Weights of a small transformer language model: width 384, untied embeddings.
MLP neurons of a small language model. Each row is named by its layer, matrix (up: input weights) and neuron, and shows model dimensions 288-383. Each number is 500 + 40 x the weight over its row's rms, rounded and kept within 0 to 999. Numbers have three digits each.
After each neuron's rows, "fires in" lists the words (lower case) most often at its 100 highest values on Wikipedia text that the model never trained on.

L3.up886:489500453464571550506530459513538414490489495498507573594501441413534447435506497515502600483515534459536489434472539488502447539539500545454541491465509487552457549532414512423435515485502497524492492558520482562526521423467537628597459506495516613516572443362491537482505536506409508539
fires in: "name", "who", "building", "would", "will"

L2.up315:494478484476423506545525570432506513512536463483476511493499445545525495547465517458487520435573437463554544551500480610497471473477549500479545494483489480479426539482533493467542433560532433460548554489473458434480448519492535487463422513420514648520510502535500522559507438566458472487
fires in: "also", "supposedly", "proposed", "again", "stated"

L8.up641:494500493483522476548477455501433593483515520458510558483509524511561520402488534510496553468537502466504452484480544533516514461528541508538504571460501548535573498513490508425510467598424448495509520555494459440504439476511499532532532570493497526451508553490488521527543510499521549452
fires in: "for", "in", "by", "at", "to", "with"

L2.up636:513470485521501486483413471509524453506489493515488499483516431461497517517480605528483475494540545487469477499530453431537499501565539552452457523476421477504542449457474463454552496515523502509504515545477525539496472473549481594538471543509460507485419417521506508452471452504514423471
fires in: "as", "all", "some", "numbers", "both", "most"

L8.up391:516503538564464513481565482491534499473467539483540522465457514542516526479513491523497453492507534468466553525496457509458468509473497547505488420514464483464562595489469463526476481490447432470489471528473474470439487513494526554562460510505505553513536460500417514468514538491537499408
fires in: "in", "for", "while", "when", "from"

L2.up1132:470493454544472533543522514494508511507485506474528447460494411455533490501567452499477488530433532560544510452536526450477503527473521534510465489523515454579494539490490480536577536496489500606523472566533529505504533567479573537416509490498517603566502515481478530542532478561401544570
fires in: "series", "some", "much", "years", "identified"

L2.up980:474458498481493505500484512500505518510492593427538478506515450430489494576530500518489509568424534569512548523504510518489531475520510545535474468516491477547522543539487503388488454456510531599538437543530546520512562489554519459521560542485523482470459511520504460549522541501416470444
fires in: "cd", "model", "round", "key", "young"

L5.up31:497487491504475516478537417525479484550475499440528490455429482482535549527498511513502532542576594480506355502571487493503477530539492536516449444426435556485482441503524512484538465518548532434509529478495512541478523452455482554536454546523530554434475540536538474525513526460498483426
fires in: "first", "last", "second", "only", "time", "main"

L8.up615:522452487546449470452548464490505501504525518471524546465607538515481504433460507516525541520535474395533553500486487469495518482495510483549538453498445547408579474477437444452507443446475481519504542483544480533501388540502470595489529505534553534463497498550526534489542510512447570549
fires in: "with", "to", "of", "in", "for"

L2.up44:503454492479531495554576462455513508502514438503528401505613502491529516510499466496491530564531473547525509485565543478446572448449484521459467455517472442493564531522458499524470485540462508558533490470507495522471592531555522526497517514532518557531492485502498466477452512506571537519
fires in: "record", "chief", "reiterer", "tower", "records", "armored"

L5.up1068:499448481555502422492446511587491562539505560509562518517524497598569491550509496531484548542523486513554405498483569460449550498487555468460479403504500518551486537475482523454397484459495486505486529419473577511515510456526405591504527502461480517445481523476506447496464476508501520537
fires in: "to", "the", "as", "named", "first"

L5.up480:517516505517531492487504503490536491481531545547528485542588481483530546501523486485503503501545519532545472326464530518534485450519504439626480509485434482476516541554501514437502494520501514479461491528516491510512493466531384524488475579531536524507542485520417431553491459530557447486
fires in: "which", "played", "athletics", "attendance", "attention"

L2.up527:442507468492533515517447480495472504487477527434441535524493483521466513547416527448539463474509505566522522552472436539504495418485481488465523537482483463466487525539487558446495450456603532537480499472472495471500512527522539516395449519529558581506523537594535531548510375548501434462
fires in: "century", "million", "quarter", "built", "quickly", "also"

L2.up729:435502550500517460537513571533493528456541440493492518440510476521444488485570512426534502478515556494466479450483569443455476477562530476488511528527519497528481430446531515533537515569456480555503592467479475523550541581530435460544472447450504404471501515504474504514501498550433506470
fires in: "national", "has", "release", "cover", "covered"

L2.up796:494507534450505437450500505466460532510542435498519427493509527554515518417476490436478442541476476526477554481483476532536499471447507556469528486479431498558549516450450461536566474442571520455493607431422502522516490428498473564551551527504526522450471494528483450464511475456494508525
fires in: "as", "was", "22"

L3.up97:470526494424539515510541530523553545503527513531474502564507387548524567505414525501508546513559511528482501499430523494498492496493459507454482530474495484463479517477424465442456461540528469473466492490525507504530444527481558508566500508520472654553589519532459474634550520526546467537
fires in: "father", "pura", "returned", "medalist", "state", "changes"

L3.up486:472492513536463557469489475588463503501443479493491522428520627492522561523566540532589490505534537501440478543477503474532524459468574539531548557479479474537591482537559561506524556547542505512452489476458508483469535439541476462471554577477515451566473507507518547549569430610507511447
fires in: "such", "following", "blocks", "conducted", "mar"

L5.up17:515473551540513557463513484505453577490457529490500477577499525524507526502472495497525521547499499514565562432449524525491555439455493528543479578497542467508474540480484475431397473538573461520431535522487566543491477511495493522513438505440480544489556507558495470468544479532495531514
fires in: "under", "after", "than", "angeles", "athletics", "state"

L2.up766:440510475526481431506536495555547435545545548379515501437496520482467501450454494504527572519521453483476442543484546462479469473510515503494520567479449504424522519484472505512416469551500387520565506547479542496433486511572453492483501542460509471455528469519509511517548503487483397482
fires in: "his", "she", "on", "her", "he"

L5.up746:482451491513501517512457465519495476554436466490573539500406476484539462545470559506470440531524570480509530518599524513494562604601510580532475489464494495556584512519521501519516463498476358467513529391447487473519499456533416465452473567490525531445450561520496475501504560559470467514
fires in: "the", "of", "longest", "most"

L3.up341:531496502509500561465479496536495493506490551520525562527501636562548477502554508466542464524480470501538488498507493518515542552539506584506590533500543544512523537502501540508506503590541520471526482527477497493502565542496453564483478504510494599496493493476507528522583517460415517511
fires in: "name", "english", "contemporary", "utc"

L3.up701:514552555524523488489502518524568466421534465558467528590527545479465484480532510526492554572507576427516585563502589476529439486452452595423491573530535540481481476501471522429497504544457480542525475478494489497498524460481512510605565487493461406473518432495507394435517505559472442493
fires in: "are", "will", "change", "name", "named", "changed"

L2.up1101:553517520492478479513501490478492610550486475486499480487586554525542537537450481440489461446508530568495507545481433519537470507475552529556486542518434520508482530509505482568508512474502453485546523508521454563500515442488461459418493577544497458510508597606512548490566490500530443453
fires in: "century", "club", "open"

L3.up301:515398482478412546484558509502475529498491446489476524554509522464545462508543503516484530484556499521562446533524524525459486418527534491554525487484457500584485512485466504491516507508514443522475528529501503487462558471514513506428554514457489545569431549441472517511505482623541476571
fires in: "also", "election"

L3.up4:463481495441542439469498466482474483526459427485482567490471403523505543547530534454527501533486495534455500476510527436464480493462469540477450418462527477491457528568490505421503502460550533497548485520430522476479543479538542479414448479546489435558525453473495540598535482589499515515
fires in: "took", "apps", "dark", "darko", "centre"

L5.up15:532502495533465502467484412458537418599558517487523499460452540488442598522472565517534467500503503458499482515460543466501411453563509516536495534491439564548496532543530536491458535513536495510484536427440494547470470496538479476533397461508539502420464413556501458546526484409513496462
fires in: "to", "of"

L2.up987:518507466445460463519533520446460578541514435436521472562516480452502416511453481448447545476518472407502435491463490485477474518552487436493506549474474495510563549532496478511520555537490473506456429399502526495436481508460525491468397566466565429527467474450495514502551521544508533477
fires in: "that", "much", "little", "human"

L3.up968:430499462401462565524572510525474516503494463528479498544553533500480501481500491461449526481485497450528489485495516534414398515433519593477544515480444558605458505456483496497481454564537466489498508507485459485463457510462509578474464505465466449442534458499481474499465516489416455514
fires in: "united", "action", "album", "daily", "protection", "election"

L2.up74:479428507483495493573580508457462430497482478535535483504508396462519522544478448492455476517517439422493485453499506450517462499503451452503501471481484532537510466434539482427485581449497476592464515474504486494446522529539444504533510528442399476519521437461446407522456453577407496517
fires in: "local", "athletics", "carboxypeptidase", "past", "athletic", "pancrase"

L2.up404:454515499514453453491560440467473490507513449542495462482515391545462491628558548492495523493571558556557589516508516529465533406433515537481522465465516468557459459494504485518521439481522468538572473571462540438481529518519494489478515471544531533537536499508450500517448508469512481453
fires in: "ministry", "side", "services", "right", "her"

L3.up685:555455490541465581504552491523539462452554520571545507600482518522522489525520463509443385566426549502530472490502520502540523540551517471516522519516506565513506448445487473555542486458506448519558535503552523490456532471500506484533516548459548496471533501547488486512434490552493484497
fires in: "years", "footballer", "position", "long", "ended", "between"

L2.up431:522560485455527511486522458511513480477562559587502486509503569455515482501488462531485496546551469481479456485497506478500483560573489519568478502478474476595547476430482466489408534532522402432451562493497463552570441525504471446559481538477403459489466531471468482511515540469410501502
fires in: "there", "could", "may"

L5.up680:492569509487548544506529512467501511494476496519563461425557463520475501490481513581572485495483511574488584481476482527514514442488540501575450477503463461427509448498535443438519525507539516507471484506510567548466555457594513571404508501481502477531531549507509529570530480591556534572
fires in: "which", "athletics", "philadelphia"

L2.up327:486463428440499474538471594576463439506531589468515503511518545400521521549438486520525478536602535458456451472509486490499527528532517482487506530419492557465439424496462525521459460517472498468523472500578570539485515553539479512576489533500472511450485472466466457471552473515495472443
fires in: "2023", "2022", "2020", "2021", "2024", "2025"

L3.up887:521563485461548460536576528458477476497465530502468471507492446500509505522464430476548578569504509464481510531480541537495502557515499476502463473491538487436525527469491508460512535526531507501470479547555540490534476498511447503630572565566499709535496525539590496535563518578587469490
fires in: "she", "state", "audience", "shelter"

L5.up177:491564508536587485521541431493492501510525466472579438505432510553465476511493517534482501565505505453503485397422479522466564581503519467554471495467528442522417461490497513434471499413499472504529502410545555570533397548490512497506455548429513489444524555512473469504475510506462509487
fires in: "as", "of", "now", "and", "vice"

L2.up599:540467527526501488500434470522560591493505506480509551462477494490515506455575545506433475570517394501453476509562544443481507494479497540546501540505493531545519470581516518500536487484447556540496529473362487451461439561381588589513498481481507474509539546591464480526478500554542486458
fires in: "s", "czech", "road", "prize"

L8.up1059:541462466498534446544534535521473475528524507446497547430509498410548491503491488560483536478483455477502545520529426500470475436501487428525468479487498529519488437544505513532498547546482477493541505502467521535491443521528422594507482542449484516412520511548482502546497502435507458467
fires in: "with"

L3.up161:565505552517549506497536477600513569485460483564453466464578529491492545576482502569530544503480546508547522546480548494527502418377421582471493518534510534489491496540499488488535491525527514512536549495482476453475491532491591485547588479529458416465602394507487532454496505485513467482
fires in: "place", "within", "billboard", "2007", "hold", "out"

L2.up786:480544466545486514578569464479467533498480468453489379487535302528488483556450491453507465468471478542541514477481545585384501496464506491447512476468432501465501546603513496562516504503480446591457491500505512513509499521506569517524488530539531583572499524531470541466519520610538490508
fires in: "which", "usually"

L2.up544:547561498566473519516519454475466539547450475435476441519453435471537581477423440475510450445464494556522443525499507444541488504482451474495522497473496509473547501554504482503498518437543566441446472476501534462512501444462450537428444572506493498496495519576476519463527501450562471510
fires in: "century", "army", "staff", "president", "patrick"

L8.up646:491497488507541488554520489430474515540495515476558526531447536462549602487478516493508476497535444430533522450478471486513572497467523472588510547513504492519476502533578501457505463490607494439554555434512457401487473561513488483501555600502453466420545488519457502507521532464477497501
fires in: "for", "as", "to", "of", "from", "city"

L2.up691:476528542581540547487493483530480495460510546506474472494515503456528477461534522570485497530434547439433469473506508477442504572492480499560529529494495552436501565635487483501465527466492466529475463442540521491508471441506450485543506526468526433547491487481569575501475562519549544453
fires in: "more", "win", "winter", "impact"

L5.up241:495422460553501509447569492546482413474441464504468515398491481514521518455499551463550487499552441513466528527436483524532418580546516464563487473450500516541502455486554595532502485492456451549433494556525567499415454520608445463538437469539514451427494460569494481510491562479543514458
fires in: "he"

L2.up759:420439544502498484530431522554538493524523516431499513470475469498511506501569588504495545482452547546497473515523505450547547523511542495533510471520558502518488471507483491498533481503530545501457565525504525537599531498517431512475554468428491683490470474490479461500467546456608597444
fires in: "such", "white", "control", "top", "png", "kennedy"

L5.up744:478533454479476433468498491542420486456503460461503547503474511512508571459492548476570420523530495517531536493450458448494477434429432447410480466455458471472446544523526505459562456528496543515462488401480475506493502459512459473468498610456432503479553469556450491434536485584555511491
fires in: "but", "though", "however", "although"

L8.up383:527559531570475475456514504493545490545563523466515555488488492486517595509477531478456459517534530460507567491428504525502526580489555471579529540477401518510533461514442505450497529536490460456476554528457468517487417487545434473507484584553466500438473533538467501407510496460574506506
fires in: "or", "for", "as", "from", "with", "than"

L5.up877:525475495588595510515479518497464491539504488488565542531445531541542500506499532457514492527518434521451486486502575443485608526544491483486481472427461505481509485538483536520463450440547420517476567495419463488510448454472506590535453524541468517483485438537460483468527539483526523551
fires in: "the", "from", "for", "at", "as"

L5.up927:494533469532488445482506519493484423472482416440479572486432427457482481538491518542465532464569493469549439515501523522514533510589524523455446445446451512522531477457556577457497421514489446488489500553494498518423542451466496533552492476540488556464469445586516504510533538509524511502
fires in: "one", "first", "each", "second", "third"

L2.up1057:453491480480474448474466457497523579468577495476499489477600409566457512512503516462469497513513525521540591571468567565465523361492514540503471524498448453456477518533498515488533477506422499484535524547490445505537497547498487435487480509460529395497507468529497479474510532472549456405
fires in: "club", "side", "loan", "right", "again"

L2.up285:515449464494438379531506473537478437526548501506520470500549473511463545468513519526560512501516499511480505498467473493594505550559579513532538471509467529525562517511485500514476469528516469493531452484521538515453425468580515494443441515584491514383502484539605497455541466459518480431
fires in: "all", "along", "without", "of", "to", "after"

L3.up615:463518497464509491460552510508501430500446449516504506486491472471486560494537542456514512571567563513513542508435593505503436574493520475542471517413491437578523468427574462430490522514515514493416432559444509479470518447489502521470525499510445483530471518501427463548478484586401501496
fires in: "them", "games", "dark", "athletic", "management", "athletics"

L2.up892:553579497562426560555566443465476559559509453504510535551515462544492539526468461479539455523493475553546492543524490548495490463542524544496525570527464525613529514535493522516492513516552421556490486558523536500542473537504506506444504555534528495505500595530489552560555489519440511519
fires in: "university", "also", "institute", "she"

L2.up200:551543466498492501478449509617535559482473578473472568510489507481551490531526485597511470544482478534538505535458528496445468462528518501453524523458506614471411472501456477539422501495508498493509445448499491509431513520503612533491435475480448568504574506448452552498593534568450450510
fires in: "0"

L3.up717:469571483457482557510468472509514461491590484449481466485505514540450478531530551488519509512461483501499585516581480522420480532468484483568505528496499494541465467483441479550483444522446456515454477410551511508460473511468513489525514494457492315464442535481488498436476542523443469482
fires in: "then", "side", "relay", "war", "government", "married"

L2.up259:497443511490480435542462550450519482522477488470494503559457433500511529529519542457524475524497568495520496454444528552485486469510517551539502526489533498484526532501514451459513513416593499513497422480498531433508525522494532508430501547491531485518473544484491517489456444469590499531
fires in: "state", "darko", "some", "dark", "critical"

L2.up63:491502504563352505491477419489654519484476494536515498500488496584572487420618516523455444500459431522472490491503482507513478511509494508505496456501500480507516508542516489508497461457481514627495560493358492394446510489409532530508463513481524513517521495580461475509513488556531482478
fires in: "2011", "2010", "2015", "2012", "2013", "2025"

L2.up907:473494447445488466515477533470480515485534446506471518431452434498513505571576474481517474509410459480459481464543453369472462500410532510474479456511501426559478517501477516523577582449411485605488490527502526459503513552482494498483522456549385480539496465520518599510546482541515556548
fires in: "cd", "both", "two", "one", "service", "mar"

L2.up61:536502468447537465544558424471528561495502451508500458515555462518540460520393429485524530508555444483512526480475488547461469529551500442460528499478425504517535487453527463541456581506467482483463568424493449511523450438498468501478365567490532462511572491550497453451544484516459538519
fires in: "album", "along", "there", "reception"

L2.up681:498425495563541428547509519508537471531516523482474475498554540405449478503455557493513457458492488414457477490527533546510445511485515534475481479516514624538528449494507558362518523522452443469531539553518489557477493538492423603485521486536508524444477481535510493470455512563522494501
fires in: "10", "100", "1000"

L2.up355:499519480455492446503538448492478471539541510477531440478451530474456617527508494515521539435489425534522467479512518471498524558487530440514502585463552511505485490558499512501521531507566483493541585491545481568533520575501509528468434517541471475435516546514452476500513510517513528511
fires in: "to", "or", "medalist", "bronze"

L3.up1090:465559431556513502466468531550536495535565491415483536474453454401530510512459559501546467545542484501450451530537543524500474507495520494529443538478477554484487448463514547451497469540448420455437586465460474557368463488501522553571457525491537490468539483484501534480435533480479476498
fires in: "its", "her", "s"

L2.up1120:498509505514493509487516422560499483555498494535513489523509550452511544547537501561587540507478528610525506465536431430505559453462465589481468530522461497564529507481529483545465516519574526579532498510519529579560489468465524517465569465594506544492484607609486556486499448495488509535
fires in: "after", "following", "raj", "above"

L5.up1122:523513556558439534453528507555520464397537509512517599563482623426551525486591478464550527492523610529439524457440480437523498500507507474455478555517462546485529564570480484515526472493496502534455543504526463473592492515526482520471513549559419483492503481533460494506518512499561526562
fires in: "where", "when", "following"

L2.up278:495494527517519475448491431543493536481520528490513568470441578476486467477493555566426539529524534542470479503508468447529525517511498526464495482471525498574491470507499482539531546483500548458496481539544518484476562509461471436547551522564498446465458543473498489531507507406409494463
fires in: "such", "town", "george", "him", "interest"

L5.up1140:557390466508509430575556470553478562567475518474516531458530480519446572531461535533477485425468552441515394464503514559506577472491472458557459549480502509492482483517444535554405512493539522484432540492555600527515536552484493467466467521521459550481527486462472508403504495541537504465
fires in: "2020", "2023", "2021", "2022", "2025", "2024"

L2.up369:535529469486462506515522460506485524498447523450527483491509525455506541484481400533532491532469442530542516512570559458477492492482525479479464496490480428497559473516495516462493511504537520580447437445548507515577528521513478478520486505555496397518493454473522528495566508474392536575
fires in: "record", "some", "all", "records", "tokyo", "season"

L2.up326:498508532496473481457607492493528553535507456497505496542590423519480527535489530504501544495605486517522578521500534555445522477460488520483548483502502538435515475518535519514486495562491518552588439503468504514515489529490612550529556480525491425484565530490514544514510475499494510581
fires in: "which", "footballer", "apps", "people"

L2.up167:481553458485417529534497535521487529491476492484488437468501345518484507479519424543506432518467506505507473451523513460509512471489500474518495459545496517572480539472482464581483491417520527528464557515503521473538535505519449507323463486493453530521458561502518534523462544538592521585
fires in: "s", "while", "became", "even", "there"

L3.up1047:537500566435505533547550511571539471539572542567530468585476493452513469499546478474554537564515465477529518462541526589486469508532439550462495571550498498510507505479398502503471496536526470516501522471525554532517466500485489480528542503574488611466510504524501469466511611472544506505
fires in: "are", "grumman", "various", "open", "any"

L2.up710:522432532535541468550559474450528482501591509565523512529510548525570558601393505459515600553550472522545571517533555510487485477497566534528512452460536493509488487419494507404504479558503529533567468418490472501471540453500512490582557524534602595523498536490541479511518535474489492553
fires in: "built", "these", "set", "bronze", "addition"

L3.up779:524535490547547487434619467473417470528513509490534454550443529551537473476441563492462499493483551469465491451548514435539548598582522519495498529517424449496527484564495524582519495425513491442515517515507513498516597456526479446599449407504504535430504416552524478478528527406546524449
fires in: "2021", "2023", "2020", "2024", "2025", "2022"

L2.up422:501548468540496510460460580514434455490493526492485523582524549478443555524466420524510555425521564438516523523445571551439586484548576430449459530459488505504478501531514500506512493528425499473463527541535516582537568478507412465523490489577455509521522467524490511452504540493499489481
fires in: "2023", "2021", "2022", "2024", "2025", "2010"

L3.up5:511525470498424543491526541545509531450553509473484514477471510544446498464444512439478452519507511522489428556461577527497533528516553588477511495500444491467484507520482494476526471549435530524503507578488498434510464475527529449530504471523496567568547533559489469529507535463435408527
fires in: "one", "three", "four", "highway", "two", "eight"

L2.up569:514520539598478612469507455545461448532458563540484488547500632511489604533526525471506478452538558474572446550480529462557488462445493528555478501490535448485512532474431506487494493478614469468514486506586497530518529436495446551557523555519507567480484498550517504528496526460510480531
fires in: "november", "february", "april", "use", "goal", "coach"

L5.up199:556537496524445476531530569468454485454512504519498509499429560494448414529525547499415574520469513511517495505464533428518575461485518526503425472488461417531435469528458483522525450508457475509540502446501536464514483539556519459483433516482452562431532462587539474525477531505515507523
fires in: "7", "8", "9", "that", "6"

L2.up364:516488515575523488416497500475569476489582502489537504487582564558510509486506542521484550484540436525426478503517574519508468467453545500496507479469465510530538593454573514445506507494426421498563526558433536524459501453493488553498537439514547488577545444495506467474478449576457426519
fires in: "10", "11", "100"

L2.up529:534449489457462527494504515495573521531508524493505485497577539543492528480526495501484518503476522499556507531407516432483469540513598512521530439494428573505480549507513558461454436507501502534505458461421526464538566517532546439464425451590482489437494440476447456472495494454514476450
fires in: "of", "to", "north"

L5.up635:522520519490510449447526538445504553450525465497509501511539550457509514513473397503518535528468497494547499472482493492497542418473490480536483541484477499439481514475501494471489494482557502511385543488506545492455492494454450449465459504464447454503560442498470476504539437547475525526
fires in: "after", "win", "during"

L5.up796:538457535505517493461561505560550433561491527492477521476496549578535554471536474449553494512480469519449537530475476472539472562505556467514498530495450541506521553553528544502474529530445465452539523495542576539513376534511518548494460552419555502551519501534452505502532540457510504533
fires in: "of", "he", "and"

L2.up545:463561512535509417501435555494514527499561481456459471482483401487527468516578455515483586514468431549491485456513457508525472530526551500451482454536498422473446492534462519520531506481508557537516574463484519514604478540561489487523428455495472497550469486470493574525600536466497538530
fires in: "group", "total", "list", "passing"

L8.up570:530523480503586457494518526598460494531483482493469558409573565524450482457541482416558475439478431443493529568537465506494523492547514559524445490464456478508562486447480516486507462513458525479505585493458443537536456487494493557551514586417484516515440509521470531499579498504455539492
fires in: "to", "of", "in", "at", "on"

L2.up908:509487464454469459525539486406455507516562396431502481491489364590548470560541475462516541488494473528587576526501512489471480556559567490494478453471499480547499497502468508495540556433429497503463480461488500505511526490517509511540507494460502483510504486536564462425500520539494524570
fires in: "built", "son", "one", "history", "proposed", "my"

L2.up137:533450495510502501492551448530473462574503489433468536466546562499496610553468533497523498500446556499515397456493480479558546516449538523508483495523452450580567589520561485501500455501564541497545533518462429471483499523481493503480466526514505542436470443489526542475464506445540520479
fires in: "mi", "of", "near", "at", "located", "village"

L5.up368:536452511486519581481479456539426550451521484488528479534477468536413483478452455409502492540492493519513507521486501517548569495467490560406474550474563497521447548437489526530415481505480428514494509516496476521466467496411520528568510530414454418464574491513532488483523477473472481451
fires in: "between", "while", "since", "long"

L2.up430:488462494514471522468471497555467520447512434496453574430458528557519495479527510519477514477522540454571575518505516554499412459459499470510455516484576539571439498460504566483512531482482425528509458578521502471477534477471479505547422516505538381483483493578543467533462476482525476502
fires in: "name", "given", "have", "built", "will", "issues"

L2.up811:452479480544502572504481540574508502383468513510463454454533411508477544507536564510523479528485499511465492509488522456514522462443442478559547479503506533494452462568470502478496502442489547500484529465483529447538503506475463515460518390536407482439517510440466545561483466483496487482
fires in: "family", "with", "still", "without", "cobalt"

L2.up1002:535517508557491546510502470508499445453509483527450525516426496537545499500448443452529437475428472482518453495483462515506431495568521470441538510513519512518496466495442482471463464505509424479484522437525475461480574482502501550438421556481551501509488550525523530486454515518522509562
fires in: "during", "family", "built", "visited", "also", "changes"

L5.up712:562478473528519543458457513509457524407470489445444523443474430507416462504441468401462504535461570545522545496476463489474517487459447525470454512516532556526462488437479501501459461556553549552448506558505442493479529555435583540505445374439471466426568464503519385418450481490473518454
fires in: "between", "northern", "around", "nominated", "since"

L5.up525:506526463484476398525550468471529446534448493478586488526454483509543488489481571557456555606520540498515476461532569509470482480547473534502451513484430542554436450511440514568540546567477484504470542509438577538475484579540528485549489446508423567450497499503509448487502476464516468411
fires in: "and", "his", "her", "two", "had"